MLP neurons of a small language model. Each row is named by its layer, matrix (gate and up: input weights) and neuron, and shows model dimensions 426-639. Each number is 500 + 25 x the weight over its row's rms, rounded and kept within 0 to 999. Numbers have three digits each. A neuron's up and down rows have the sign that makes its largest values positive.
A block is one neuron, or neurons of one layer that tend to fire together. After each block is what it responds to, as a language model described it from the Wikipedia text at the highest values.

L3.gate57:504551478508437518448474513487502512504493493488518500499499518529468526459483463501521442449501448468503509512536527493490456460485522480516462527564596529528495512518515462473471448531486447466518511527472523488484520502496478543471487499503439512497520522516503462473504485491489493501478486517504500530490500524486485482541489492509454485472481516495499485508485526482531486539501502471448499505484499470532517466518511521465477513460504485510485497496500497504481479490525518509484514472521448486505549517508490550493533508488507510516516508505520511492491503538474517488513512511495499489524500500479515520531509518465508507483510503535
L3.up57:505495501491489554455489484501468478540501480480520466489497488471496468485487486494493487541495548488510451502487516495465478490511490549484497528523477537472531521485508479489498516516473514473524492489458517533462413548539477499541503469531472443482538520492456491503500485465472524463525489500537509495428533502464512494471491472498497511517499476514503516512519467517497482519513476529492472467543515453458504511490523476525513512536477519474516517500508504513458507519501472523487458472483530466465477536510504509453499539486495468504540479493546459477500488492497553505464504498535501496465491496497524484546520532520494502500502505524
L3.gate140:494543447480521529474469537454484482476478496460507509505511470478470455454563498493537556479484518544511475474502524534489524482468551512505489507497485487553489507522492429478521508522496515494512513485497519517483507523476512488459535487488495516481490472470429509547537532488468516482521499517456489532452499462494511476542507486499513460532524529507470459519480502480506500546494498519488552515478478503445478527500526520495520527498474542503509484510470504453493487491507511501481472500524461516522495547498499498501480512503502479498490487503497487542488461545493534529512525502510483515510505482488486500524493501476575519477471522491
L3.up140:501501445480513514476496476560459510486525534507492491488545501488450530523562485482504437541494445484491488508534507494493523492499498472563563475491471541531483524539518443497517474522508521510476469452498475516495511508492543496465491496472506517562500484522515510500493509496482504521533493516477498453518489457477555481494517506497486471532474505526503491497484520515516473494474475491493532514526471477485470537465486523502478438493448500484511472483509480474500476510500509502482437511486480529511519481466452499460504468525503477491508532526515478526515520551523506522504488548477535504538505511514488454534478502452529541509535515501
L3.gate423:492505483519504468509476530500502486528534468515483527503552504487473551527513509558488478533504495506505510520539462515531511471512471483461465524514488521478485475496509440485472508464480473470483488469508475498512498455476516459497500490511484503540465567483513471517489467494473468505501506473491500489517489504493481495508480475521513505462499527500526455486523513493500477494501498475508509487452521465529485560503517493509485553532489456538521489487528499525525469469493522454451540519515476512482477494484500513503507521488497494513521500479469503501478471478470484541492542508499480484481509509474534498493500482520500484493494468498
L3.up423:526476518492485519510505504548506560500518530464493517513495451494515526474524494474489493542513495519494488513462479488502474460548504508467490484485534466521546473453498500490473497510552493475520536497476550488490515479480490510495529494486491533513491492492508494497510441516506479521494495488529514500471516520513503482524548515519506506498523499525533456570503518524510527534461516504513484453508514490428466541515510490462491497528465448482513550484477477494531497493535515497539510451449510460470506500499520509456480509488453493538485485441511460522521497494500488505481474490514518509502507448503566536526499456495565512497508477485
L3.gate850:454524549521517469478509475510488512557504462491478520536526476450481483514496501525469466513481446473552511462505484486486482501485515529472474441558489518517486508502507484483470469499504471495495498513517532506503500497518508526532498484479516496460532503480516546500473474511501479460495444522473463498480476541549478489521509488473495502509476497464540532436479470529471525521557505505493526461531445510505503535483483533534531528496483535467495466528491506520508479507466501467476469489484479482492502439535515492545461508491501501506490474484479528498467503557513527485473509512501464506514525531475478463487514476494453513504456545507
L3.up850:551468490477499532463547460479475495512462487486519471503481542510508464512433495472491549513467457481490500483490501522502536522472527493533454481497510509441500539458489433505461447497496516525515522528448508496510539487531462484447495527502549507494513523490521505511495486542499476536494499529458464513492484556494486460542501506500511480504456503544485497427484485512539518488482485475495510499499541473550463488519509495509480483521502496535505472526494511514469500546505493478456467507473491516499488505458503509504440521518520473471503502504513473482531488501504484506513531485506513496534460467486488458513547454457458523518499537490
L3.gate978:466529512535485473488488514541536502474535499565491531486537479489509497575500466469512463511504511506550534515496484515525479477506496467468509504538487484510519511486476464509498525507439505520517504460511453509444499481532525505457488475506484530460514521484524527498516488495443532536489501551480439514510542468477516537530516483483463483508497465513522504480486482490509497495521518550506484515508496470516494481508514486490504519471505469457467498515503499547436546534470518488497550475496516499496504472518520504481549478479504514521486483511525521532506493508513485477529493481502524491554477508501538507504477524498519510484508514461
L3.up978:507458499477499501510483477494508500489500510505448561537543493520514494476500510500462521510477531463504473485504487471529540506480524456532501559512497473480484514552522463508528509465490545509478511490505512491503512506490519518487561485526502477526500430485473510496547522489497540477503472518494544540502469534485536496489503478473531544490507542466474451486538557504444496521508496517465461511461504489480507479515513460481499519493506483534519510531483490522502520504510441549485496523463512501492508516525438484501498515492495503493514456491444470523519493522538502483532523479507558483519540489487462459490498494472548510506507515505
L3.gate1121:495492482475541555529509459492513513480479518489502496503477465490493504525511486481528476517513506516497461472528498513507498472483524521492536528503466525473469468546502453510467508502478518560493507513496513514481510481548505504534525473483521478492506481467512498457430490498481491514485493535525473500555515495511513530507509521473515495530522479504491534473469445529522503521468518529515505464473489467500523483492552479522560507521497574513496481489518493489560457508457509510505506491485489482491513492502468476536522506549486492487498488474519527494533496544531504505480502516478444512504550498508502510512546459513523543542522476489
L3.up1121:519484517509487517499522553501555509453476540532514470496495480460488449454498488494506422517493493551489499476476510532487499534501534507481486529499478541501502501494544490474525557504496482502500499452492515550499505512488482486492483502463527566444501471478550539471505534522466475503480512527492468499495460510516495492508522532460469500469523442539518500495465490503520478523537459518501516457442523478487502536475445495491544528533482517485473509458470530525517501546533521483514499536524473482502446537488513481497484523544484468522530517528502519498515423503500508488515485508517499455465516500527474523512502481499516524491516481512
L3.gate1129:539517446490483517509467505425561528538505524499526490533508495466498500502518520488474483490513466460530521493515473502492509503486500539512522454503497483516524508524517500507496488503489465489466510507497486475510542509507443505466503486479542503510543484426483503473458509543475468536495493507495494481542501442513540489504433481502538483494486482485510497515522523518515501533516475506515457497498458512519494510527557475486495486518465510504496488441453466499496504562487507488533510496475521492494485506504476483479462486522501469513517517503544511494451507491459475510476526469508498477516528524512474492521523479476513518519542485479
L3.up1129:498497558475539457444478491511529489504502471537506543507479518508534472489446511484530471507460516480524492468544500487518545512493515515501463529544502500471525480513489544504507497485532490485500485531483501498493555485511513506483474503483445490493518495510502461494491489536463541510477485479528495549539477521510502534524513461461509516496515467541542503494468501451462480509475497482534516507513529465554503523478539493550494509501467541485510500525478501538456483508457497477481513479497501510473524525519536479481510502507498496488453565537497469549511480482512513495513490503516466483507507490463458488484525490505507538491504524507
L3.gate1134:523489508527514508475524539512455508472496510465510502520481500496490536466512545505496459511489503476510485414506493471482481452488507457544501520490477483519508527495515500492493497513467449540496528536486489507483525490492488488478471473471518486508444513513547500505491462497511521479484513525513455505476495489495506460509518542466482506497459483447473517562516477503499460496516469470502491502516485503494497493536481508479505487468481478497466505501525487484533535512514519486467474505480551504476493474499511492452466497521520492504524490490508473486486470517532499528533496487498498501449484464501450451539501461492499492482524560525
L3.up1134:514519508527488523464541514459502488558475526463516518505465505487466455537496475500549493504507439489512469513570518510476472507521499505495451475482481503526506502477536487470510503524501537541487521462491513520525515503473507475497511511527515500490480483482561516504543580512436471452494491485469485497483464517528481535512548523498508498532472508512506510484496488481500480538523542483493501481528494461468490501497551482502523467493498505518500491506496470551520478457483490502484534493528503463474482463485501472443512473517460498492480513495471518496523500511459471493478483519492519524473548484499542442497493445503492515538460509522
Responds to: Word-completing final fragments. Final word-piece that completes a word split into several tokens, in any prose or tables, such as floodpl-ain, despa-ir, Prejudi-ce.

L3.gate44:520496505488477512528478458491510478499475501487497529554457523505512478510496520535507515517493525511501525503492520476456515470485562473552519550483470456510507489499515503487524494517489533502474510474484491491480466471497487493466528507491486505524504524499526521517515491519487502559501478534502517512487485458476526487523548519496507527444462513477501539482575492525467521512510531489510509522503510495520485506501504497525499482478464515478503515462496483542526475530454512499526488479475507518513497530526456542480537496502441497527524493473502543498503541491467466484450522518536534555510467506464509507543535478492471504458452518542
L3.up44:490480480486506484467504474522509494527520500514517528541450482517509468519477467551530479475534486483481482516487506467458506464510485471482496483485497492472508500499485478464523520520468507515528503494524495493464483525507480533523472561529492499511518539506509486482523477519510534492506521517473544520515497502516511528527538499480534526462504505480558491471492529506510515470493482503463507540511496493467476472431527524487521527541530537459500504458531545483471465533520460451492507525510506476459494516468536546495525489450541516452509522512541515497476511463502455499509499462519499521475547511499495466524473473500522554537514500468
L3.gate64:526484506486506538469494510479462525478494481495487538479470505507460432506437521477478434545448495498507484503524499496496503522455551473492516504512520482517505543472501539484512464490499510525488515501468479528487550534503490506508473489530500494481543449487472510484506494464506560475458533480535543517526478490490518439466465491478494495479510530515516498488536529525505529460500483561485497501511544525489535497520519504510510528511500523501504503463533497496466502516496479522479458457476496493511494492470489508500487505527498474472526516508507439494518499484487508536504483522506467500460520484529494487498521492459473463538499482491
L3.up64:537512489496501528477465451492499506475512508482483479493468469519520495543484514496522472508467493457528474516489499474495522476507507498530487502535515478531531485478508498495493514443501507545531559488497504498512556497458507526520480484494519549518520520463480503483492514487489528508509506468475538519483466484495554526485492475543505477458466542527521489508545483487516511501500512531501514498492501564514449516516480520519508496468521511521497511468502543514510529519520466452521461516476485531511481479498472475488482531509458477526510500496445481544487509531448497504500516469498531528526502486480473537504506479489499509504505522487
L3.gate80:493522471461486512496553543528465491505497511501476506496455482476476454538514538484513527522487474497482484519499476471455517478503446496506512502472500482516542488517500477478508508491501521489493495517503462526470493518512509510537528490499462500475512470513504486551496527482452487430518505501482484474512508509463513463534493537507520543525542487523460497510499497527522520465515513452491494512473544485470509478520491480513515509497474568479541455486536467487498462497483546512486484509491504498497461558477489517498506540483492530490476484552516426486495502522482545510520503532502504489508509554519467529487466470486509497490497532534
L3.up80:463487489452501531487500480492475478456520470496513502500467471469509537564516508541473492542461523490506536466506501533496489474524476518541446478493489496491523494481481515475482516487449498506505511478482518513498481507500460517529497504485485515495498483523523481531448521485471496487532488474479511484516533542477504527493528507549475468544502525490481510535506555557500529513457522457444508517505528491517488498506503489486462509539496498496494487486522483502507530506492533473489524479473483541480490499500460500507495463504473503530487512508499480440464554516540518532498502481485505541520484508505533507529455498502471465483496460506
L3.gate248:501480495548511450463495513469524469558516478508460470486494490457486452505491494498502530481512478554521496498482535535495461525437528502517532522464522504498475486491512526485506464504486507502522494488495483518451514435458526523461483533512517520494506492513548505499510503468476539531467517514504552490472437491500438518501512530452457445511492496505498502527526536524513460520553486449520489502522471498525512499468452534517483484508536505446540516492507487529469490474505466420529508476490512515483492525494539524473482540532505508471494528539482464470518468508526531451531496498509495510521447500489481517489504493495471517510515498505
L3.up248:522473455529517474468537556526476489512511469535552464502520501546499479483517486463485479454499556516554459498530492472524502502487510484486492488483517476524533525484516513506473476485484469480508537475528474485493506454503484466502489503481485495535509542494508536481513501487504501514494482490504494521471482477530513507503485502445548466506513548504521501546509499513515474536492522469493486519484492483508512498477556495464532513497494521516479472499505525467505456515491503540520524500517484519530446509530528475536473529532460532499504436490504441542516487480509488509507499495525468455491513472510505493525538513562516518486506518476
L3.gate270:485505457510469477480524487491489486526506480493507476519512486504496477490499470501479514483526500505504478479503523491464498488492500493524510462505526464509518497515478502496495471457515496544517531511526513506481491496530508573527473489514503486504586534485537537457522520539527501503524474528513498474492556473527497502463489475520499543529448487466523487536543514497437435449488547507434530451471441518518495517480513498515504499490499513504503497472518544508507489495505483472454525543488489547457467515487515450468489517483509521490491536428511493511486544558506510518467532504486497513557507505499456484476446526502484501469504488487
L3.up270:529512531516472553501505511539457520507524491515534522535472465521463465472487468486528466522458531463488484485508501562508524496499548524505537492481487501510519489478522525512491525469506517522494509493489483515566475493500486527529510511499482497489561495496454496495485468513517502509525486471525467507527488508508500534511512498525491507557506519579505511493476466537520505502463507533504474507536512506495439472456497482493481480540475508463517482504502458519480514494495497515513523517500474515475499496496493488511494500499498523496475547522450495495456510527472505510501472536491539473501477412506544499461486498504466493489496501502
L3.gate496:479507506517511512468513507511527508492530510490483550508476522500529506564527531484500538494512538505541490435495530512509521477540497521516521478524491482484468480512435507481522526495486455526476520465465535478518478488477490537488532484477468509528522495452497484538472525502493492506510482493506491498540504501512510494453487497482498490509509498504512546555463467514480516541474482512483493506490475527462507493492494505492513501532520482501499541512522498520486544513510505454521488490460506521567482499501481516513523510514474508467531487513487471518490496538558501562505549512482471505509483496439493510466502500456495489505493535531
L3.up496:519492507483513454500522488490499449494483506498470443486457466533519509554522446477514483484520513512519457469495520518504492493501539477497526468505470525492513497488480515521524499505497497517461465512489498506478522489475511550471526509512492535481510539529488507502523476495541463487469478438485486504495497502510507463498526524468510498458542493508518478500495459483454518515465494502440513457516502517532471432469539467486486495530474478477519530517506520542512495480502508507508476519479511489462486481479470538477500511493461509474502517502489486470490504514462499512510490512493565520506505505519471513515477508495513500557553516490
L3.gate663:488528517474522441477489528503498470512507496501514484528492487499511470533472528521498484452489498494506522466499496512479522458559494494489456479514504504518518490493538508480491511459474498494501531478501521520468456493499508496497538501498514483504516481480542462511519542488477516489487493474497500554454469484510534516478533526461484498504530533515537496493520502495499526504537465475476480489485491484489469497486541540519516517514530504491477534475478523509494497538535484471505465511485532540427493458472488503510511554513507506501479493491494475465528510516476497504496480453466493516542500505504478501488529513458495476481478482510
L3.up663:537494456514511522492543503476476528498541503503503473500496528510478504459529504493481523466494527492480531513542491490516458488474557504516507545484482494561521494519487496467495506508491527522516485501491495516496504522416517478532511478491498479495482485477498485497514474518494513493482535495479498504522550484459469525517485507505519482473506558495542476490495459465548528521451531496480529512505571542511497525507497515499525496485473545442522455510506473486538501521522534472502490537489484466489531500461488497541475494484511464543472523476470516473514479495509510490444505476524516542539495522522489566484496514510536499494506500570
L3.gate1204:511522491507502486456484476523461457524520500466531514503485531479501492540505554501479464523534486509519478520530511482535520455502497464500483493493537524479509506546468541469474485469495457481537546475489505502478547478456507524488501455472493518511523536520486515524517475489448488477474464428461557490538479511480486480462487509510507480506535535485480511536498521526490477529492505508476552472453487522499496484546515468513562511467483521495506529528480491506476491470481472468520487572469507508461497522517485499530497507511517565494494500503533515485510507534542540515462478445529485493526490494491499508527503499484457472522494511500
L3.up1204:502491496548466479495508509525468485518540441477522504465432532500510505505517474540489514496539509543484482482494507482453520489489508531519495503511520487484463454506479490490492519445488510466535512511501530499471509546451492529513544522495528504469527499485504451468503548481487473478474489513486505526492511495532504495542548515498484505521452487460522507472474481496474471498496472502472497469514480514497455464496480511495534569465470462504466477516528486454517534539521466533503507500487520511467529470513495472495495518489462506487533493522495487497499515526485482478515503481470488488509472480472498539536515500473484503519527516551
Responds to: Distributive determiner each. Mostly each right after a preposition (for each, to each, at each), and less strongly other determiners such as this, some, one, plus word-final suffixes like -ers, -ing.

L4.gate650:490499483533551516496516498486530466521478522514483503415519525510466474461480505502505480514494463479495524460487474491511518464472508515535510484484507501533499556521459489502514539477467430454530501483476463480452493495509469522542522491489513474489497482496517460519510484498528523500486477503462480500517489491531481449496470524521503505516460486465526503505483513492467524487486509467514507513511547499536428506522503509508487518485510515517530536523520486496521496504480488531509465520528502506493501502446448535507461501454488484501506533507506487510441503497456480484501496475510469499513499467489483446507507525490519503509478504495
L4.up650:507479497500562503501475531494527476495525469471495485471462530472496470497524440477452530515547503513503499474482452516487500463479508469501495508523536530491504502511531491472485462512531542560522529525475483484486510525486497497496514536534491436512486489435528522472518479466457477445482516499455454539488479521524501493474510510527549446501495517483480537520499487518517521542508472488543519479522518469471508490492534512463535480529434508542481507519467480513499510544517552499485492482524518497529504516579476549506496467494479511500522487528485526493536459515476484498499492490542433488505545488496478502503491471488511468520518526482
L4.gate1166:510518487495527503495526507506539506459558514490469479514566501528527493511546505455466497491515466485503512484472523469478497505469485490466507507448482485473526540529463498528498543484468491440505489499485514455486506484548463525451491503493518503509476507488485503519543501528480542483508491485497528491470499489509512503504465536507486473504472506466494513500485486522474467517498517458483487511524500498486500501490523475500515505551487515541501475517478478507476493476506481567492453470461498455536484499510500480493521469497508510531526477483466478523478494464465486523477478470535506495484461494523514471450527479452541518471492494519
L4.up1166:479547559518533497561509471554477537510513500488492511510508503495469455473535535477429512520526486496513550481467495482483503470454505493479510479470531488516524485532499420495492503534511492477493537496505456492501567512530486530498507519499518527531516505498493495474459522494489525543504490485504559506464476528514479479512480528508488502470513496444452514498506477557504512484509518458509535489517468477491475495503543502547546482526493527511466466534479515515513522510484478540449488485495507487517460507512525519517511534470508542501502468503467477516481531471484498500522489512503493484495475493518511481512536499490524519495509479502
Responds to: Noun-completing final pieces. Final word pieces that complete a multi-token noun, often for events like uprisings or disasters, e.g. upris-ing, Treat-y, earthqu-ake, harass-ment.

L5.gate78:470489546483520513549467519489489475514450489454518486516542503513524490524496516515501476511494528536522523501476483507511534522517498527480480515481514475514488487552548480509497513482454506519503477463490524495460474509462548492512516456520495513487520483483503512528506490518507519473527523486481471494493501491466496468513478530507509492526502489543513485512518490481517510475505463468549499516506477561489495528524488476496498486518467431496495484496500491503511493536499488469495493559506527514518511528496528489480490529488539479517511530509502481471524478529482530512493441493504529499506509519523504504514490469499471458491502499491
L5.up78:512491498519521471510507520488512513481468493467520494498490468492508525522500497563496480479517551477490490442507512507511512503504491483504498520500462472525498527514483522497467552503522483513521505488519515515508558478480538477480524514497506482494493504532504511509478491475511509484497503468501489474530526451491500499562502501516496516519559499552523476457554456468503487520501498478489503482498526535521486459521519497493517460542497484468479514546522512492470541505548571463476512508496515544520500527496518515511474471447496495467479497473489478464524509492494500526532509483492513510497503512488538493464528498499503539520477510498
L5.gate81:495485508480494539548483479462472525479493498556506456493498518516483457559491526463514510498522456496507530487509485515510512482494467456473496486495512526484488499525469491472512473501483490491509502528467493533509458551516524534498467518499499516527513493543520478513591498479480470448465523498457492493499520468475501538536465518504502504504499489500540509508479474509473525529510470479513479485488454481537476533522519509492520439523484521501492448509495507511500494508467511485463512529507480502513492464509501506480475529472451491467504495482503446442536476508487521495535495515481467519500531482529509542520500518502515498477492472472
L5.up81:540485534532484524479498512539491488501524486477457491500482522528529488560510536497471452532496477529507552529509494533535567482498516486484490525491497562515455493540427518508501539482450533508493484457499501517535471513505516575477524492532474494509502517507508500548489528502527501496504518516525498501502553464539486540537462492510503546474501536496474528488494541520453445516504512523492504517492522463522527509536541523469477502485525510481503475540457493473492504498510499524533485542547498458489508503493519508504490479463473502554467471491493465503494455478497503511497509449503508531440515529531494486483497509481462526527481489494
L5.gate331:520506531531536491509498515537453522499517477501510491510529493474475467512448472534551473486494497535504474494528533525525528491535505479499452486506490486501438496519463547496530519487524480488518522451494496490513524497532512490526511492516536495535506573526483465507509561490460475473502501512516513468470507484524494522507487499479505475538530480510483501536483491459484489478471521464521483489482498501545483522505491518484525457502542563529505496491506467505437499492468492485518533450498498471485513489520488474498486514491483456521503484485516485472451533484533500506502483494505513488514497510451507504487492462540528544471499522501
L5.up331:520492494465513530484496499504476508543477487437492474500461485500491528492521518515465515527519485479489476484518522475471448499505486518448469477491534482491521516503518505471479530487496468529467554533490535472475497493502545471498513546473512485542536517510510509548524477501504485492460509493527489472472510487531519525501537511518467507503501527463480463508526467455459488475507497479565488468490491485541447490520525494495464450502540471535499532521475504482486460490468532511480486464518449475486515514457471543456488542489469487514510527478486477532538453529505484517483475453492519510503469547518507430485530551442491504486524545492
L5.gate361:511470436486496520490529513521510525510507507510506523511474514503479492454482523481515505479487504475522519427535540500561504523425467490484466499542483529486475494489444537495471543515532467538523451473496493486521548511481476513514469482531519481528551504490497476541515484474467458490474528499477482477470460528463503500517522511513446473495483477511481553496511481514491508488484527450482541500485490511493486520487538533559513518508511502507477488523475512458504496560545503507514485478481491511506516499489507517478465492505525486536458477522545528481497513537519517485537468478541523493502531502478464517536447478473527494540468513491
L5.up361:526477522527518550461485494461477534443503519500464502452523487483521493490499542488548461531501487473512482516471520477463519464513500506499473515513487535510504519512478481522501529499529454514480500515543504535485537470479533469472481516478539525444488511502436506505504511511447549515497535465500519516471525498507455503531503449480516489476531562527539537488500504497485497550418517513490498502483511542521556482537526509570523519528515492505506520480531499471535494497495511471509530475526499499490472526523480477520519487488461517455512507500470478495519503511522508499485478524464499520455522524507503496474482517503503507558505472545
Responds to: Pre-noun determiners and modifiers. Determiners, quantifiers and adjectives opening a noun phrase before its head noun, such as "such", "these", "many", "remaining", "earlier"; also weaker on "of", "to", "a".